config.yaml
n_kv_head: 2
d_mlp: 768
norm: "layernorm"
norm_eps: 1e-05
qk_norm: false
tie_embeddings: true
init_std_o: 0.00618
init_std_up: 0.0361
lr: 0.00191
grad_clip: 0.5
batch_tokens: 16384
doc_mask: true
train_tokens: 155400000
MLP neurons of a small language model. Each row is named by its layer, matrix (down: output weights) and neuron, and shows model dimensions 0-127. Each number is 128 + 24 x the weight over its row's rms, rounded and kept within 0 to 255. Numbers have three digits each.
After each neuron's rows, "fires before" lists the tokens most often just after its 100 highest values on Wikipedia text that the model never trained on.

L4.down614:099141125105132134119159109126128125152129102143150084109140160158126137110158139156147112139143125149099094072124128174121128139121159105146129125134055104108133076114104114112155167107130156133093117126121116107124180142141141134110130112127099113170130115137146124144110127108129103109128144131141109114159161085096117115126137122060146131135123118114104134126189150107122143128105
fires before: "\n\n", " He", " She", " In"

L2.down215:124160127105109165201120091148107132128130092125125149105111076134136100139077128155087098162125124143124107131152161117128097108150147134174072108134131097103095084157129112141118128127135094146098120151136112150146109121061128110166120116136115164096138096150096125108144106127169132169119085090110178127100080143165168136117122135147107164128138113108137157139128122144111083132137
fires before: "2", "1", "por", "p", "reme", "port"

L13.down153:093155126124142154128124142167167178133077100108107138158122113124179115129137103138139133129151150097143118051157113121165111117101109133147143135158059141153137109114137107141170086136146125089181140125104125130158151111086116119185148143110081149125135131148077116102121159128111128097128140145152132158143119104109147120155089126121121096115112118145138157126135130135139180142114
fires before: "\n", " |  |", " (", "\" (", " | "

L13.down553:178151147133138163131086123163119125157123134125151173129131154098130128124136103141122124137093138106081173096114132137098158189132127137140094153126088109144158086092121105128134100097114151113129149133131124173124118092119092117142184112127123093166128094118138118089140125101119122094132169120150148124122108137140211107123124123164131151101144092093131155111093138140100123133142
fires before: "===", "=", "==", " |  |  | ", "H"

L10.down107:162129112140142096152109140074162144131090125156143129118094112170186112099102141123106147096130139099101123087143126101107160136146115121102147129147139141120129128094134111138164136142068118087191117110141127093100142137182098141119148120133083096120162123114125143157101165139090136187139147145050122138152134156145163152108100118190114141134126129157164136122125126142122117141163
fires before: "1", "\n", "2", " (", " place"

L8.down85:103089143150147108128117119116106148131151167119117126144135119112124092196084128138163107133089132096124126163129089109143134145113116106111170111134105144133131115096155153130167154152130159126144122126184120112116113125180140150108127117143111127136097154128123136155130133093137095130136105171098108084130134096119127163152128101101128140152137138134131132108093148124119128146109
fires before: "1", "==", " in", " ==", " life"

L7.down292:116134132049111099133147099112108129138124129115143114141123118128126149188100132141171133117122142116126115128081112122104124130141132121121125118130085127095119123138124142140115208146091138117128145105167126098181129137124119113137141137092147133218151158166148096105114100126128087149111162102131151144064110107089159081156108165140103130130130145104114139132122127165110142200124
fires before: "\n", " – ", "\"", " is an", "\n\n", " -"

L14.down617:127104169116125109144141153133067087104093110100142174153122159150116135129180124109127152115139123175149144102135114116137133097086114130100094165131144145167122116073117158111166153123151140130115132106110134103144104104122147129138158119106147109149106114145132112144128138165115102141133182128131135094169103140130094127131143143197109165133106136125117089110098160161104172162127
fires before: "|  |", " |", ".", "|---|---|---|---|---|---|", "ior"

L8.down314:079098137150130087120079105129115116128152153137114160122105076132113114107166122086130149146113162147159112159106097154127132127155114128111129116159153122099121134076152177164132134111113095129142124145137103138125123113148115136115127130100103130155128150149129137138097115139179141108098122079166117062150178128129128130062106129083159083145132115135114173123122122135130131118081
fires before: ".", " | ", "9", "11", "4", "13"

L5.down430:142168133091125124121129153132167129167123116101109130180131089143136122123133137129165163090090108141126132149127120130173119123148155112144125157119100116135110145153133125117082109124155114049137153109119104145116083124140119179105117142165128123145105124109141147151166094135148144105130140131113120076117088140095102116149131141117196156158150134118137134204096197119146156167119
fires before: "\n\n", "S.", " "

L3.down449:128126143151102152096095117115136119138122124110131095118136180122176114113126088144131135135171134144175108067123114118118127121132165133124090120131153082155131130125158163152110141136112124096155109136142121111132134086090127132115146090137091120189127184112103121092117113109101118138147164170146142158120146140143128135131122169135192088109191112078099125112124114127152115138066
fires before: "\n", " ±", "\n\n", " An"

L2.down637:138130095172132105150165151163138129084117126121126131103129088151113140074149132119154133123132167139105100062115088141188175121044113120111163156112111135149118111142079109149151114122155105154127146105163172106092153122158107153152149091145062131129144147146127108134134082122131148121138155140155123117108143095119111101089142113121133136153161081115162108128111118149126120123110
fires before: "\n\n", " The", " He"

L4.down511:085153135114110153116121084103115132085091127122119149084117149141131121114116106125142146141115152126132095090151092111135130119120136163136166092127133119117159078127111162084074171138120128125097107124130111136132134131175157149120142109133131152128115144120161106118123168108116132145130145137152131065153152130157114128167132125113172128121076142095075092141162147102117181126125
fires before: "\n", "\n\n"

L13.down406:141176188175102128137162141142166155118145126118115185095113125148124130131165145090118154152099135164136112158160107119142143152173103138092118124098127114126124068147099116111116139080123091144136105110127123098128108159166119122087137122132118134168139162143139154073049109145119173135156140122086122176104128124126104089139161153120159152140137130108096161116137129128131119096121
fires before: "\n\n"

L4.down633:115141148110137130109119131131161111155121105124112116139143126134136152120072128162094152132117132128147154118122117164109150156153165105158116094149100084098132132139109102153146133160133138115090131127100137127157076114093143163137121129094116109106226134108108128135111161150168145123115119096138159093120124148133110143087113128153142126168124120069144133109138111112126113148100
fires before: "2", "1"

L3.down761:101107117097131151123155106205167123110103152140153163132139143104138118108147163154128131135159100154143110110121133100096152138128152104132116113145113098133093139130107092116123170111172109109098101141121147141164097113104132142116171148096101108148150166139100109139094139138097106150179172073149171094112141121156127127133121115129146138116102136138072116114117120087144131097168
fires before: "ander", "and", "ol", "on", "ission"

L2.down655:152173147132101117137114088148098124167162142117112128127112064100131168098129153125100153135100099139183124112119126110106168161124144122111119130109155158105143110143112120178100137098127098131098154159127163134104126143096094101096125129161124138121144091145117135156142127139106161131149146137103114133172126127170100127151191176115133139119145124121125153139114132141102147125145
fires before: "\n\n", "\n"

L8.down81:131107128152105128139099079107132108144123150105135137153113152063130132111115117087076128149122116094115145127139138132124143144145151132104100118142169164138108127132146136121097120133118100087180115114106176177174075119090114129097139082182079143189129117135133137106128153135108131139069118128146166162099130133123186096088147170113125140123138122197143151121139137125126121099117
fires before: "\n", " % |", " ±"

L7.down246:134119146167145144142111132101144110157139131142152173127144135111137129161135133140152144135090086092109124131124114116093120111180142128129139167138074171144160151094117096111136157119131120108117101153158127161129100152155144128067152138217148111099130128102150110141099143109123114200121114124137118111107108123129162127145127191106104134120146117155148135124118100145115084098118
fires before: " ==", "==", " |", " and", " "

L8.down719:118098114125120124122203133136123116136128161133115111108144114099104155155159128168137118152096145177078124154121115125104150089115120114161145123113095143131177124098154090133137116145155147126130098098158100148084130125142125115103137094164163138081115083157164092159144143120076125097127137115107173137119085148168123125112141118156142133138123119130168135122101139141168132159171
fires before: ".", "0", "2", " in", ")", "\n"

L13.down496:167137130133138144150138113134170133089152148128097100148064138153153126098178131139119168158138145154099117149137105125141096099134115174143156097131113085110083089123106144100140153127154107147144120146120101135117153102082141120133107113093136122184138162105120161136105114109125091128131075166095130143170096086144150153124124139107156096139098123144106108154094156100081083153088
fires before: "1", "2", "12", "21", "urn", "26"

L8.down420:149132098155110063167127161141131102099168160147107138149118089129108141124127118148099122129125138127141129172123130096116103110090164139130151142131133131090126117156136134146120112113106126130124150144071143085118134128150128158120135130122127162125136144129112095124149116157135143097138140109089191123134112085139145152127107129100103113158080131119155126154161097117141083089112
fires before: "1", "2"

L7.down671:158100132130101141118106096138148116160130137096171118131168169150125119091108060105091136111170142128148110134111120137138138134120136159103102134115117104125157122145188140140122164094095122117154152105134124132164123099113122158066145077165102167154099161164110116083084115121132147130132154168148160154121175116159165118108117172122158153119178117088113143074128130117146116119130
fires before: "\n", "\n\n", " Sw"

L14.down332:083140138139131131153125079097119107120118149126119166164143133118118124113161176108102143141131091167099145109123085110157145145133112159089133085105112115169166104100144159133150119166107148134129125127125130107105116131135144116111174142122156127150151131148100121110151112137101124079136135120109125115152129134112127154093124090131147141118164087125076103120117144060090118155145
fires before: ", ", "\n", ")", " – ", "),", " | \""

L10.down61:125134102153138144105139104139114136107120135113071150161189151148140166131114124127097146105124150125120106184145110096177164105133110117118106125124092095133111155140128117164143118127127111119155164119188105097160109096129135107110136094125126115137097157115148135130126135120120178142167127115161170091089138095155109129074110128130135153123192106154114136128148137114155182125106
fires before: "\n", "\n\n"

L14.down598:105112146169147157163125118146125154158147137118149109146129093104137095092118132128130170151158131137165135067150110109117108116114135157139140100131120150143123157099185134091145135095115085095158110131100095135119096110143097121175134100137122159105112095175098141193152124136122113091152158168136175147099136106143099129111114114162142152105106127124102129123159145069136102118146
fires before: "\n", ";", "; ", " ", " (", ", "

L2.down49:114111143099122105130154146143119153109081150157180145099172103096130098147087102124100108116092133136115089119118149118104150124133154126140084170144085109143119138144100091126141143166153163149120081100103139082111134156101115120098128115141115099156170143155170117088101111171122152161145131118132160109131151147168152147137122140161127101128139153112098142140142129132141139141172
fires before: "2", "ired", "1", "ire", "ain", "100"

L13.down263:107126125121174077114116114140078135164103139104145095133095115125096156107139074108132149124091167156102151101123109138141161122166113147164089094154118141127118126121135147131113144129114179138157146160115133116134114082126145137214136146137156141109145125182092145087154155122154135134094135118157146117133085066120123128104171158118114108139150160120097115127148134162122114139090
fires before: "0", "1", "2", "3", "',", "6"

L7.down284:110154145101111151124127107129124134122088127163090098136087144125076137167109122146139131134121128088092129123148099096117159134126147142117068112137124183098105100099101161125078171115137100170120116100198153101154182108146134118122144126100126143119143123148118120114123137110124108114096142110132159120159134140129123084132130103100143155154095123112142122132141157153105146098125
fires before: "\n", "\n\n"

L14.down628:165106134119141149083113173082134100122129122152159144106148128145129124150089057140138136108128155158102130163140142117107133095192123130132109094101137128123145056141097085078138156115102157105158104155163090135147168104127106131127147117100133104157147139161126108097087131132133139153139111148141142140133121167136127143121160154168111114092095111129152120109151101113107085121124
fires before: "2", "1", "°N ", "ic"

L7.down703:140115158116139104110140168090137127115170135186067130132100162128125121167131170107137130127121111117101120139110135112132115151146119107104156128133144139136159133119150130092133134185142184129113105077141152127121118142113173157106124134149096128129135170131125126132153151115064124156129104135105102098139110080090101188133165101151135146119106117123089120124104115151108115151154
fires before: "==", " ==", "46", " life", " Republican"

L2.down244:135162129121132167133121116123170143122122096104129176147104098128147099114095137125159148097105162150148096095138144112158124171156147133091102121114145129147109146166133123128087070111135110110161126146107107082129108144133083128161130112142124111141138141128089159132158146151139161129169151122121110171124106160117097155115111128114159144154156123114151157140122205104150153130113
fires before: "\n\n", "1", " ", "2"

L4.down465:148131150116148148145136100152141111114111146157117117099145137109123110097129141176092117134133092061135128127103169106105109125120102133159111154151098151134126149129080139113185117109164116130108135109109096122093117119098147181146151081130131110151165118115168098118149109126094106139125133154169163102116140104110129135085127142146117175123117116107085082124102116112143150113152
fires before: "ander", "and", "ission", "it", "ible"

L10.down496:108120129126135158158084092142134153118144137141154143147096134146072118067096101143096117146149111145137127132153081144140167140140144129149136149166120114117134184149140157139122107139126091109158155154136111131130117101124157154116141127101101117135131150157094144115137130123148135111163141159140139120122116139143132126100142142148133095124143110150147137109123159126138140119127
fires before: "\n", "1", "4", "3", "0", "9"

L14.down117:123107148109113108147113106135133126117165106187157082091119179105131123126111113172099130125128151117082142106063138103128138153105190105145118137105156117136087167116135125130112119148155134153106130139114128113109116119067135128100138115144080093082120132123127158135121158130174112131132160117137130104135156121108120180107158161151148144134132107137138127101167116128132148108080
fires before: "2", "020", "021", "022", "024"

L13.down143:116126157157133109145158108138116163079117118154104173106126170130136133095148049134153102140095159147112209131152139132117128148108112126106130082170130136117120113114151083089141142122079120124152172129182155137143097122113124136117179141104136150164117165129118107106156149118122121180102125138148087136128073100118126115161153137157123099077120141122132126130088139140118151147097
fires before: ".", " |", "ric", "\n\n", "\n", " p"

L2.down308:098133129127102187146160113119168158138119120114111148140147129158114081164101114103184094146101157120142182127125145098116112097094135125136118126163145116129104115126118130112105143139111105137073150086109112069159175134143120115132156168119152148096139160153132109119109141103106156112156129132166139135129084094125110121137084165142144113145089083127133153103104181129139097162101
fires before: "|  |", "| Total", "|", "- •", "-", "| Party"

L13.down404:144109119123110160099117111113127148149110111146119129131101139092173143118145045154117155118172151147147157103165107132117126164118131145132127176119083110118155159151153144139122121156088131155174115117131097128115156100119132163100124108117136154150137179118113123111117141119135083127147153116139176126158167069155145128112120118118171096101163069123170118117114136181170084136081
fires before: "\n", " −", " c.", "\n\n"